MLP neurons of a small language model. Each row is named by its layer, matrix (down: output weights) and neuron, and shows model dimensions 96-159. Each number is 50 + 12 x the weight over its row's rms, rounded and kept within 0 to 99. A neuron's up and down rows have the sign that makes its largest values positive.
After each neuron's rows, "fires before" lists the tokens most often just after its 100 highest values on Wikipedia text that the model never trained on.

L8.down250:36 38 68 55 49 58 57 54 40 62 51 66 43 40 54 54 63 32 70 49 40 57 53 47 60 66 72 50 51 74 39 50 70 44 62 52 44 52 36 16 49 56 64 58 36 42 58 25 27 50 62 53 43 52 72 28 37 47 50 57 87 83 50 38
fires before: "–", ":", ")", ",", "s", "."

L6.down257:43 64 52 62 34 55 41 39 77 59 40 45 42 61 60 49 58 60 35 78 48 50 48 73 66 40 42 40 48 58 63 42 57 44 59 52 43 27 58 63 55 58 47 38 49 76 54 60 54 63 68 47 52 46 76 32 46 35 56 49 68 42 14 68
fires before: " the", "l", "om", "t", " a"

L5.down181:61 59 68 29 51 62 58 51 39 46 60 51 53 45 46 53 58 66 59 63 61 45 44 50 76 47 53 69 30 54 31 56 65 45 58 43 67 64 50 61 34 58 43 34 49 40 59 38 41 52 31 71 52 52 42 42 31 37 50 38 54 47 55 44
fires before: "0", "ect", "1", "2", " l", " Sc"

L5.down55:45 56 59 42 55 67 34 73 31 34 50 53 44 54 57 67 39 52 50 69 39 41 51 44 55 65 43 52 36 41 49 61 52 41 41 46 23 64 43 56 34 67 44 56 39 48 48 47 50 65 53 46 67 50 52 52 64 44 42 33 55 46 57 50
fires before: "y", "ord", "od", "ess", "a", "land"

L3.down335:55 79 57 51 57 59 48 66 29 42 52 53 29 63 49 33 43 54 56 91 26 43 43 40 55 49 58 36 50 36 58 43 58 44 47 74 58 69 49 66 26 53 60 40 50 82 50 61 52 48 61 42 40 55 44 53 69 45 41 35 44 67 39 38
fires before: "ord", "og", "ent"

L2.down331:66 49 58 34 34 26 55 51 53 57 55 48 68 60 50 13 42 49 55 41 50 68 42 58 72 37 31 45 54 43 65 77 59 40 33 28 56 34 41 49 42 54 33 43 36 47 46 56 59 48 29 34 51 54 46 53 55 63 66 50 52 55 32 60
fires before: " |", ":", "0", "5"

L12.down802:49 58 51 29 58 35 50 44 45 40 47 44 36 35 46 65 43 50 55 41 77 62 53 66 48 31 52 55 50 43 70 54 47 63 58 67 31 38 41 41 54 28 68 59 47 58 80 31 50 56 32 53 42 71 59 57 58 58 50 47 36 40 49 86
fires before: "p", "v", "pl", "amp", "per", "c"

L2.down356:38 34 52 68 61 51 72 62 61 65 39 62 35 43 34 57 54 46 47 43 35 63 47 50 36 70 43 44 50 62 49 51 48 46 49 41 21 51 46 40 34 76 29 57 49 53 32 51 57 45 58 42 47 35 54 22 46 68 34 48 51 62 49 42
fires before: ",", ".", " |", "–", " and"

L2.down781:37 48 46 62 48 46 70 57 19 67 41 62 57 42 40 54 63 64 45 56 45 61 53 48 47 51 52 39 73 27 45 42 73 60 46 23 31 46 41 39 45 58 47 54 36 59 43 85 53 66 50 56 45 46 65 59 35 54 50 49 51 61 55 70
fires before: " |", "one", ".", "d", "–"

L6.down310:66 39 49 25 67 35 53 61 22 64 49 54 58 39 37 61 41 48 57 47 29 32 45 39 48 43 37 40 63 50 38 50 64 27 60 54 61 56 24 75 36 63 41 45 46 58 55 50 31 42 23 49 41 33 33 60 63 52 65 74 56 48 67 54
fires before: "y", "p", "ce", "m", "v"

L6.down537:70 80 34 59 26 42 36 42 22 66 72 43 63 68 48 39 38 48 56 56 57 61 52 72 38 70 41 61 62 72 40 48 45 47 52 38 50 49 59 41 43 62 44 49 40 48 53 58 17 56 52 43 59 57 56 45 39 37 49 60 38 26 46 65
fires before: "4", "3", "5", "2", "1", "6"

L3.down409:35 59 43 67 51 64 61 52 41 30 42 55 56 67 47 82 39 45 62 46 43 68 47 41 74 45 50 26 39 56 41 69 28 41 47 52 66 15 41 56 51 47 51 38 29 21 59 48 58 33 41 44 43 42 48 47 55 55 42 47 55 34 51 57
fires before: ".", " |", ")", " -", "2", ","

L2.down326:49 40 54 47 18 43 58 43 50 64 63 75 39 47 63 39 39 64 56 40 29 64 35 50 54 50 44 67 39 49 61 33 53 37 35 60 47 62 49 30 41 60 37 53 32 46 32 52 64 48 65 34 39 43 75 44 42 56 50 53 42 69 70 56
fires before: ".", ",", " and", " to"

L5.down567:51 54 62 57 45 58 51 40 49 54 44 54 44 52 54 48 55 38 39 76 18 33 24 27 65 47 53 50 52 55 44 61 43 49 42 60 54 38 56 60 25 29 61 24 59 61 64 58 58 46 39 69 41 43 86 60 42 57 41 57 55 70 42 52
fires before: " |", ",", " m", "\n", " g"

L8.down524:71 35 42 58 66 40 56 54 55 47 38 42 57 55 44 53 64 55 70 42 63 41 61 58 31 32 53 36 55 41 56 51 36 59 39 34 49 36 26 58 66 64 48 54 56 78 49 51 35 54 61 40 36 43 88 43 46 62 54 50 48 63 69 59
fires before: "ch", "m", "c", "ce", "ational"

L3.down610:53 45 38 48 42 40 52 22 48 64 45 50 40 55 67 53 41 39 36 44 57 43 46 74 41 40 56 52 32 63 65 52 62 40 33 57 62 61 73 41 44 31 50 60 64 39 33 31 24 54 68 38 38 65 18 39 37 50 65 64 51 53 50 27
fires before: ",", "|", "one", " |", "\n"

L2.down731:39 43 60 40 55 57 59 61 47 39 51 36 52 39 57 51 48 56 62 63 47 45 85 69 48 64 56 58 54 40 28 62 53 75 45 44 65 46 27 75 48 35 38 34 52 43 74 51 46 62 56 48 44 57 53 44 44 47 66 56 60 53 51 47
fires before: "19", "2", "0", "9", "20", "3"

L2.down75:32 33 46 45 52 64 47 39 56 56 65 53 32 50 45 47 29 63 43 55 50 26 43 44 56 46 38 55 45 55 50 56 66 58 35 76 28 58 55 65 30 27 47 31 53 46 40 34 54 50 30 47 59 63 50 43 49 47 44 37 40 51 56 40
fires before: " |", "al", ".", ",", "es"

L9.down608:40 44 60 64 59 30 32 51 29 55 53 32 41 54 62 69 41 54 40 38 54 16 48 43 60 45 68 78 42 53 36 40 56 58 48 52 57 58 38 28 47 44 48 58 42 48 32 55 60 62 59 42 67 58 38 63 49 46 70 61 64 47 72 52
fires before: ",", "\n", " |", ".", ")", "p"

L11.down29:46 64 50 53 47 45 75 60 36 64 67 53 49 52 51 53 84 55 53 65 47 48 75 57 49 46 59 41 78 54 38 48 50 67 41 46 33 45 29 46 56 52 51 42 45 47 34 51 60 70 45 28 46 37 48 51 49 32 48 61 53 73 58 52
fires before: " |", ".", "2", ";", "–", "et"

L7.down17:53 71 57 54 66 52 35 53 55 34 39 55 51 49 56 54 56 62 24 41 39 50 49 53 45 49 32 57 51 57 54 45 29 56 60 43 54 28 42 41 48 51 45 36 29 64 32 57 48 52 52 44 49 39 55 28 50 41 44 64 44 52 56 72
fires before: "mer", " a", "c", " the", "t", " m"

L12.down400:45 43 36 38 67 66 44 43 37 69 43 51 77 35 53 65 46 44 57 61 28 47 56 55 38 58 56 53 47 43 41 53 59 39 51 32 35 50 42 40 54 63 39 36 35 67 12 49 49 71 56 33 53 48 38 36 61 46 25 61 47 57 55 47
fires before: ",", "a", " H", "o", " |"

L3.down505:75 59 39 42 38 59 30 57 45 63 61 53 40 61 57 57 33 52 57 39 59 74 54 68 48 38 64 51 35 54 54 54 50 54 67 43 46 50 35 35 28 43 46 23 41 47 73 54 43 68 63 59 32 50 22 42 39 27 60 55 42 39 47 63
fires before: " |", ":", "0", "4", ",", "6"

L8.down469:55 28 54 26 41 39 44 52 39 46 56 52 38 38 41 44 65 44 57 43 56 53 47 34 59 65 47 44 57 48 57 33 56 50 50 37 52 41 43 39 47 65 46 56 52 48 48 56 61 46 57 54 50 58 51 63 65 54 32 44 47 47 51 38
fires before: "f", "ign", "vel", "b", "ople"

L11.down459:44 42 58 44 36 55 60 61 29 70 56 67 37 43 67 68 70 40 49 44 44 60 58 52 40 49 50 40 53 50 40 23 55 33 73 37 45 60 56 70 68 39 30 40 34 66 45 45 48 55 55 42 52 44 56 55 55 47 67 42 45 66 58 58
fires before: "–", ".", ",", " and", " season"

L2.down849:68 66 62 51 42 55 50 52 56 47 35 58 51 71 58 42 61 60 64 30 74 51 68 74 38 64 59 60 48 51 37 69 49 45 55 56 53 40 46 53 48 62 57 29 22 56 54 43 43 55 56 49 28 42 30 55 48 40 40 43 36 48 61 57
fires before: " |", ",", ".", " and", " –", ")"

L6.down382:48 64 60 42 63 42 46 47 51 49 37 41 47 39 49 49 59 41 35 82 45 27 40 51 71 46 40 34 52 45 41 46 48 43 66 46 52 45 51 56 47 63 61 15 51 48 61 50 52 78 33 68 53 49 56 57 43 61 39 56 89 30 60 56
fires before: " |", "–", ")", ":", ","

L5.down164:53 42 46 39 56 70 70 50 43 53 27 78 20 44 46 74 51 32 57 48 52 39 51 63 43 72 33 40 50 60 82 53 49 52 33 45 57 58 53 18 36 53 33 53 47 46 45 50 56 38 52 45 36 35 39 70 50 35 41 54 60 43 68 62
fires before: " |", "–", ")", ":", ".", ","

L5.down870:43 55 52 54 50 57 60 52 48 73 49 41 44 60 34 55 53 35 57 50 60 50 58 70 53 40 38 65 50 31 56 55 44 58 57 65 61 42 53 45 63 38 42 36 62 70 47 58 46 64 52 52 51 47 53 65 41 41 26 49 41 34 46 29
fires before: " |", "6", "2", "–", ")"

L6.down456:40 35 46 43 50 64 54 45 27 50 60 55 46 31 63 47 37 54 47 59 77 48 68 49 43 74 60 46 54 53 39 68 58 54 57 72 61 44 38 58 57 41 29 51 30 37 60 59 51 46 40 52 58 37 46 56 54 45 54 54 42 43 39 66
fires before: "al", "5", "19", "2", "3", "18"

L6.down596:48 22 29 48 45 56 57 86 66 41 55 45 54 56 48 39 40 42 61 45 52 41 54 49 33 52 47 31 43 54 54 48 56 33 47 49 44 40 41 73 60 68 51 39 47 77 34 50 56 48 32 60 49 50 64 53 54 43 71 41 57 67 34 37
fires before: "c", "v", "ce", "est", "m", "ab"

L12.down855:37 25 32 41 42 40 33 44 55 58 56 43 40 30 61 52 58 62 38 31 46 28 28 56 61 52 53 47 44 48 55 45 47 51 33 53 58 58 54 48 37 33 21 62 37 34 20 47 42 54 64 33 58 58 50 58 55 35 59 38 55 55 58 70
fires before: " |", ",", " (", "m", "g", "}"

L8.down792:49 53 47 48 75 74 43 49 41 54 61 34 33 48 54 59 40 34 56 54 53 55 45 64 47 54 76 53 68 47 66 51 72 38 44 39 55 67 63 41 56 45 67 20 71 42 67 41 53 48 46 50 49 67 65 45 59 33 51 51 44 45 38 42
fires before: "|", "\n", "|---|---|---|---"

L7.down764:53 43 57 38 37 48 45 48 60 40 71 35 46 55 59 41 42 44 64 39 59 40 52 49 66 66 50 71 39 61 47 47 51 75 41 42 55 25 56 50 30 63 35 46 55 65 60 64 52 37 53 41 62 50 51 63 44 41 28 47 52 51 32 35
fires before: "ople", "f", "al", "vel", "er", "ar"

L5.down503:52 50 40 50 44 41 44 50 44 64 53 67 55 54 21 45 42 40 71 50 65 56 51 36 62 35 38 48 71 64 56 63 49 57 40 69 72 32 54 48 50 39 56 39 27 29 58 65 60 68 43 35 48 60 46 54 55 37 36 52 37 44 47 44
fires before: " |", "%", "re"

L3.down438:28 51 55 41 55 63 72 38 63 40 61 38 38 36 41 69 68 58 59 84 49 24 65 30 52 47 79 44 52 40 37 45 51 60 36 34 56 58 60 59 61 27 50 47 61 58 34 49 38 57 51 58 46 64 42 57 39 60 66 59 47 54 25 50
fires before: ")", ".", "9", "1", ",", "3"

L7.down643:48 34 48 56 52 51 31 62 35 58 45 57 28 81 49 60 54 40 30 58 52 61 50 60 36 34 56 53 59 36 43 55 51 34 41 48 41 56 49 38 53 38 49 22 45 53 53 34 46 68 38 41 42 57 80 54 50 49 61 47 47 45 35 45
fires before: "|", "|---", "–", "ia", "al", "m"

L12.down593:46 38 56 43 60 60 63 50 41 66 51 59 48 52 57 76 49 49 60 63 49 63 49 42 48 45 35 36 36 36 43 49 57 54 47 31 38 57 59 40 30 62 55 46 76 71 70 40 31 32 33 56 29 53 43 70 52 53 67 38 64 45 72 41
fires before: "v", "qu", "m", "ce", "f", "port"